config = dict(
    n_layer=8,
    d_model=256,
    n_head=4,
    n_kv_head=2,
    head_dim=64,
    d_mlp=1024,
    vocab_size=8192,
    activation='swiglu',
    norm='rmsnorm',
    norm_place='pre',
    norm_eps=1e-06,
    positions='rope',
    rope_base=45000.0,
    rope_fraction=1.0,
    qk_norm=False,
    attn_scale=0.125,
    bias='none',
    tie_embeddings=False,
    parallel_block=False,
    init='trunc',
    init_std_qkv=0.0356,
    init_std_o=0.0356,
    init_std_up=0.0356,
    init_std_down=0.0,
    optimizer='adamw',
    lr=0.0015,
    lr_mult_qkv=0.4,
    beta1=0.9,
    beta2=0.98,
    lr_head=0.00634,
    grad_clip=1.0,
    warmup_steps=275,
    schedule='wsd',
    decay_fraction=0.879,
    decay_shape='linear',
    final_lr_fraction=0.02,
    batch_tokens=65536,
    seq_len=256,
    doc_mask=True,
    z_loss=1e-05,
    train_tokens=496400000,
    steps=7575,
    dataset='wikipedia_en',
)
MLP neurons of a small language model. Each row is named by its layer, matrix (gate and up: input weights) and neuron, and shows model dimensions 112-207. Each number is 500 + 25 x the weight over its row's rms, rounded and kept within 0 to 999. Numbers have three digits each. A neuron's up and down rows have the sign that makes its largest values positive.
After each neuron's rows, "fires on" lists the tokens most often at its 100 highest values on Wikipedia text that the model never trained on. A number after a token or word is its count.

L5.gate305:503517498493459536555498481504495499483503492551473500463498462503535562454498474519503498498538481492503483514512518514522496457542493479443506470508523546490458507475493499495514521510528532482520505487454530509493475496508493564489475492501529539524509453471495506497512522523477507521
L5.up305:485475478448499480529433540503514517504457513527455468499515522533502525511486514503521479490502513517457519471523466533505471514507477462517535503503515500465476495511471553469485498470490474498484533478517461505511501468512501534488543523506535459514525499488511462487507510531535508482
fires on: "al" 33, "l" 17, "ic" 7, "tic" 6

L5.gate103:451546520545496510471521499498515496485480512510424493511520445473497519473546479502472469485531532463503491456523511533479510515522495535496497494446488521503517498521469503513503523532541497517488553485489507509546502463542516470518463472507510470448466533516469532479492544484469494474
L5.up103:528482525488456537521480503528488502498526500518459513484548489510511503516505494462461484484474556502440444490511494518506468503486498517457464474454496464515514516516489523497478529506548505516486502486532499448475508471500510517501499495464499475490500524516519473488466519531537466505
fires on: " as" 30, "'" 26, "r" 7, "mi" 6, "\"" 4

L5.gate812:500554510494566494533500488507506480498481438470496513531455499459459486474475539497491500555524476518477521476530533472502496515551501523535544479527525481462484458518475509498507511487527509462509524520567483485489466507450515518453463554479506480500540519491504529511486499500499511478
L5.up812:509515514487515463507527453537468506496469468530470511492472557447482505507525515515514484506524493526487541497513505470513506520496494481499481464484512502523482501438500467493477509488505526455521521496516533534519547500517529527490464534516493517521506465467503551481474538538513482481
fires on: " =" 57, " such" 4

L5.gate36:470485470478509479478477453509536507461486477541456498449511483469460540460535470455448505490509514493504485512584520497516537477496472487517500523499523472474488507486498521489532510543513507472479513515518538510485531481485494523542508486467481491550503496454493521531510495528509504498
L5.up36:534474486525531514474530470487501466542467493523488465429489518463511511524515517498499484499452481528520496511495466532543468496511441518501506498514507488494508525487491517462505451516451549489518512533519533498487468468504552497466517487480515480509496485466485461527481496558531556518
fires on: "," 31, "s" 16, "rs" 8, "is" 4

L5.gate51:563468504498484536501502489475466510499483508486516540546491487491513460483520511472497522469516492518523463509518518515517526514542497484492505493518520516524516474504438523560522491499467521541489485496548463452457533512531515466522521501510483492489498484467539493524486485501448546500
L5.up51:487481460534504483469488455503506534528504496466520488522538521475526507483511485512517517513537504480505520489535573501511456511500521514492550497505546496533543485530523514479524504444474452489505464515519560508478493502536475493501517491497521507503515493493502531530526499530495500471
fires on: "'" 15, "s" 11, " how" 10, " too" 9, " so" 6, " it" 4

L5.gate327:540484492490495495485504497511523453456485517506443538481498513477479515535504494514481524491541530501506532480530496486500536511476477441475460529516540501487518485523514551487484495478508508512464532466514508487499532486506487491483527494462503494499536472531508486510460491493473517488
L5.up327:476526505515475482493511511533483509470497499488468506511504531486484520527475509496530496529495511482467481519556530524528489518507526481550483528536504490545471470481461501445466502518525526489538515459519498556497492512458509533500533498471521532514531486521550513493484522484476492492
fires on: " =" 52, "=" 7, "|" 5, "jo" 4, " life" 4, " |" 4

L5.gate569:495501502483445461493509471521483507470497483515488536514501518465480504464508508526478499544498488548553500493547458470508484474512522486501551503533465553515491547518545496506511512502555485494509508505502463512507486481498514481515480510503550543475498523530514516519477492536492479520
L5.up569:437522540484454508493514513508479496489448459484515480523507530461467486486501492499494473530490541553460512529540495524485504535526473545526508481514518524480560471528453503484487490502536523514506523506535508546512506494526502513471497526480457502513487481485491529529519477513508519514
fires on: "ti" 23, "|" 18, "H" 9, "-" 6, "O" 5

L5.gate404:507549511529519465503502504487504515478517474519493508494514465511497489498498495503457516503551507507497492507494503513502536502497540487456558480478507558479532481507513500520483497482546511472483465485518467482493516529516471507490543535492468499472506448504480502533474491513509476537
L5.up404:554544505506507488536517471521486484509500505519478534514521489495518490499553535479522483507489464501519493435458527505480468459466543527478478525474476535492477476479493543525512502476546518516469489534474500501478491538515490520507473518538480492524507484500501517490528517530547510470
fires on: " was" 20, " became" 19, " appointed" 8, " been" 7, " =" 7, " made" 6

L5.gate261:499509507550483528487486498498504531502480513487485493495508520508506533513529486477504485498521546508534488498514514524541438509478496519505507535487509520524476532505470473478516507493469484533467522468527526527489484490481532478472524531526493539511464532499524529428513502500494436486
L5.up261:510522516557481476507490541481480505505483479472510487521478520517474506532511450517513518458470506474520504511503504550511492542506481517466518529516502546538493514511492464487535514508481548489497524483516472516502465481514508452497490511573515501492495499527521548483557488497479482488
fires on: "-" 47, "le" 7, " production" 5, "ing" 4, "ie" 4

L5.gate616:506493514492489514481472456523540533475526476478493470541473501506492456540506539519510529479470447487476517558537487535527486509486496494494522493515526519478542529521476488457456487515507492512544513499508472482487442494541469522498519509526496534556489493515498492509510533508495531491
L5.up616:495506489475480497467437495463473478444511541449491511487485481521515444505517499504480536496490524538478531517549497498525491507482522511480484535498493488471462553486492483444445514495530504510493514542502509475531485521492523503489506520514491493510484491484530515477516488491510545437
fires on: "ti" 42, "d" 6, "nt" 4

L5.gate895:522536503483520482553499501496483513526488500468505509505484503514491488486501505519479500460520476484489512499526529500539475482533513509516535481517526521481515513494505494571487510469499459520545467449471537521484475480490530547495477531488511496485533489470511489487466555505485495540
L5.up895:479499499508453519517485476480520508452551494478506560483501528474475509495508542518492535523557475521493520509492454441468479548484468488476462468530529495508467488487521486482493495522534566472488516477524497512514503488462462501483521520494513530483470516524500527549551488486451491483
fires on: "d" 14, "ed" 11, "ble" 10, "ated" 10, "chan" 7, "ide" 6

L5.gate374:503482472468467473499530498533495530514516510517501495491521513485491516530515516529519484426483503483485527517526540515543518481489482494454462486488513516464478510485491507491503502528487487465497490506503485521498524526428529463505477512553498501485463500526518511493551535487500486489
L5.up374:515544510513479505515464508515530497497489507478511528486521481529498485501510508530515532534453457491477512525534501505475513508508480526482456472523529473479466422502478512488491507531491489521505471500497470488521484514506513503479507506531520531519532481445534507449509509515508527521
fires on: " to" 87, "|" 6

L5.gate621:472482551471472554539485509530527435461489492496474522494514503463492497487468483517494490487508523503502502485474493518528490480517499470493492487501485514491465478518499498497513500521525526551488481503520520468491524478521475513506513492529534543473493486493528517520563525525499501499
L5.up621:533513455490485498552498481511514496519501439530443477463474520517544470503536498517474483493509513484462481438508506530455494485473509477487525493539533508526520478505521446468503518529494465488493523513516536495486494517516526513498495520476504455500498504471518499509495511473502473498
fires on: "," 67, "\n\n" 8, "s" 6, " later" 5

L5.gate410:553499509487491542465490535538517502503489512544526488496522469507524507491508502455526490508515521459503477493502526510498472490528538509447481498463507514538497452494517480517478546518460477531466506515495554493485474518518499492465512506540499458505482521489504536492500527471514509459
L5.up410:505512540535489476457469525488524506506479501475473521527510530467539486499492515444504488538481517509511443497495489519502523480475515522495507449435534511470474478504487488513495529487500515536494482548475500481476478524518518484505484498472523524507457531495471446515478460509499527520
fires on: " |" 47, "-" 6, " population" 6, "^" 6, "}" 4

L5.gate203:505509516489494484503479498524497536521480517499458512496502510455520499496505491496502530544532540492511487475560505456494467512492453511532505545473489487405513491527488501519495528508538475525489516500508467465536444457476510484540465506512491496523521488521494488510481481539490467535
L5.up203:558488458478513491481495521489517478495489467508509514533468511463515466501550476537506474498539483478496492553511490508512539489495512502485522523494470483463513451500541551489497495484502513550524479527492491497493480510526538480511520555483503513510489537447541477503515500499507538513
fires on: " |" 48, " to" 20, "s" 12, " is" 4

L5.gate265:494525470472485475496510519561521488470471456511480469507520549530532509517496508502499525526540512467458510517462477479484523516512500496454500523507529516464495461518501508533503481470489486511488537479533478491477520508478504486482465507514502539476543544525558557513516501495507519478
L5.up265:520539514493450469502542533537494451484487486531477522502494492509491516523449468462486544492517515489456482506488496513465550502514487493503486461534554512463462512514521503506490477518537523516500528473487483566503523539497479510479519518494467560485561505515547519471482465517496490479
fires on: "." 58, "\n\n" 38

L5.gate73:551495522470492479502447519503532513529491469521486490502504479463475558502497515481513518494485505501494478511545494519476457451497504490471450508530522458498475460493502513461530503528503489480468495444496531491474485501512521481494535497493505534476493471509557534470537524492483450509
L5.up73:504519475501549507482488454507527531500488516520481453522519513493527486524494467544505518523475503473495488511505505470487487499489449556488504530461501469490480507476514496487469504517504474466518485554529472512532488473468521504509506508514547513517511498506490547507517510523472500527
fires on: "-" 34, "li" 8, "ho" 5, "ste" 4, " |" 4

L5.gate957:496510501470540510484517493538495568466495546538474505510486464484491508452498498496480511539512532467497491469495550500455520504557481522499481512522522502500518523519499514508524508525573524456475488474518504494477537523448475515544501504465505518443509491475483473515502504529478499507
L5.up957:481499515509475486427511528535474503487482536525451487520459541484518500459468465459503516528535560474529516494512523530487550508471473488520501510488469497450536514532495456497521480525530508519481482481531501522486505501446509478495525471464479522457493489528472501442509496485485477486
fires on: "F" 10, "E" 9, "C" 9, "A" 9, "R" 8, "&" 7

L5.gate420:459500518463503509508480462505480486471485481497533516519470474526459526476491499498500496513518458491473492497547493492515504523513511465551485519558515501497493486497482483502500514482491511478448521496511516498560500529462500523504480463458544485530516516498530496496493488527495497493
L5.up420:510457535487474484503490482529522482514478476472465517500565453523466483504491502500487473509538493470525472496450477458506481485541471491518508500544457528551505468507496480525484500497482504533485529485498502486514519505490516500487556488522494479466451517461477470491504489537515498473
fires on: "," 25, " co" 12, " •" 10, " such" 5, "|" 4

L5.gate228:477532438514513510487523509505506478452563499541512497523470467461525530503430502473488512522491526508480496504512526522474488479525486509500529536453469511502539521567536494494492510516537515494490483525497470529471526506513544499534480472486475513543530509528444486485507470543489486523
L5.up228:480491503537473513450528470503518472547488528491495537512453471512546452530523457480502489483528494465518448525493475492496543522564515539469484466496527459461527493547512482519481498532527503531502532560523477483470558522548498461506555508519516520475513509510487477501536509520548496493
fires on: "'" 26, "i" 13, "an" 8, "o" 6, "e" 5, "u" 4

L5.gate945:499465484488503516539502460483503506496450513533500501499473490514475502512514502519500537524541468445498532515500519510497558506492506475508524493485519541453499489522492498518494515537506479490503486489534482512486500507507482526525518489487511488494529491530545514467511555495502479512
L5.up945:479471476449532508527523503526525549508504520497503476507484521497492519531548486488506513459522446488478468547518518551536491497498543494496487465469496514540494520467516510514498509507505524479493511469486498577515484448471535476543519502497525471502508497460544462499453478556511511505
fires on: "ing" 37, "ting" 11, "g" 9, "ating" 4

L5.gate382:487522535521506505460468501538517477484493491559473493504498529510524490497498530514479515501523511517498521455523512518499501488494503469536524513511518486477477506533502516458516511514520478513490533521459565500484480505484498475506495466509518488520527512469465532476492481494519501483
L5.up382:559501547439521540497510519508491504550490492498507525507471472518520532501534478488502533460511506516472535505471488512502488476501517525524482508544473527487516499524489487504481487571477516473492463466468489526491491496517530498508524508524454491489499503511520463449488488476497543490
fires on: "°" 33, "″" 16, "\n\n" 11, " played" 4, " refer" 4

L5.gate338:504487487477537498532532504544508495488461486491505507526493516520525514507494482484510493492494544511513541519494491531462471484503495532481486517502480486473471484484504513460493505531501512477486479524542510482502446550480467472530577488501466513493530490534481501481505454520496527549
L5.up338:538483544522526507483461467476471506516533521481522470473501489505492517505517531541536539453526503435506522506520497506474465526524455504542502471501480449498499452493465470491482486491501537531509495514438487468458523509474508466468535474511517504500528468501459469491479465540512514564
fires on: "'" 43, ";" 24, "." 10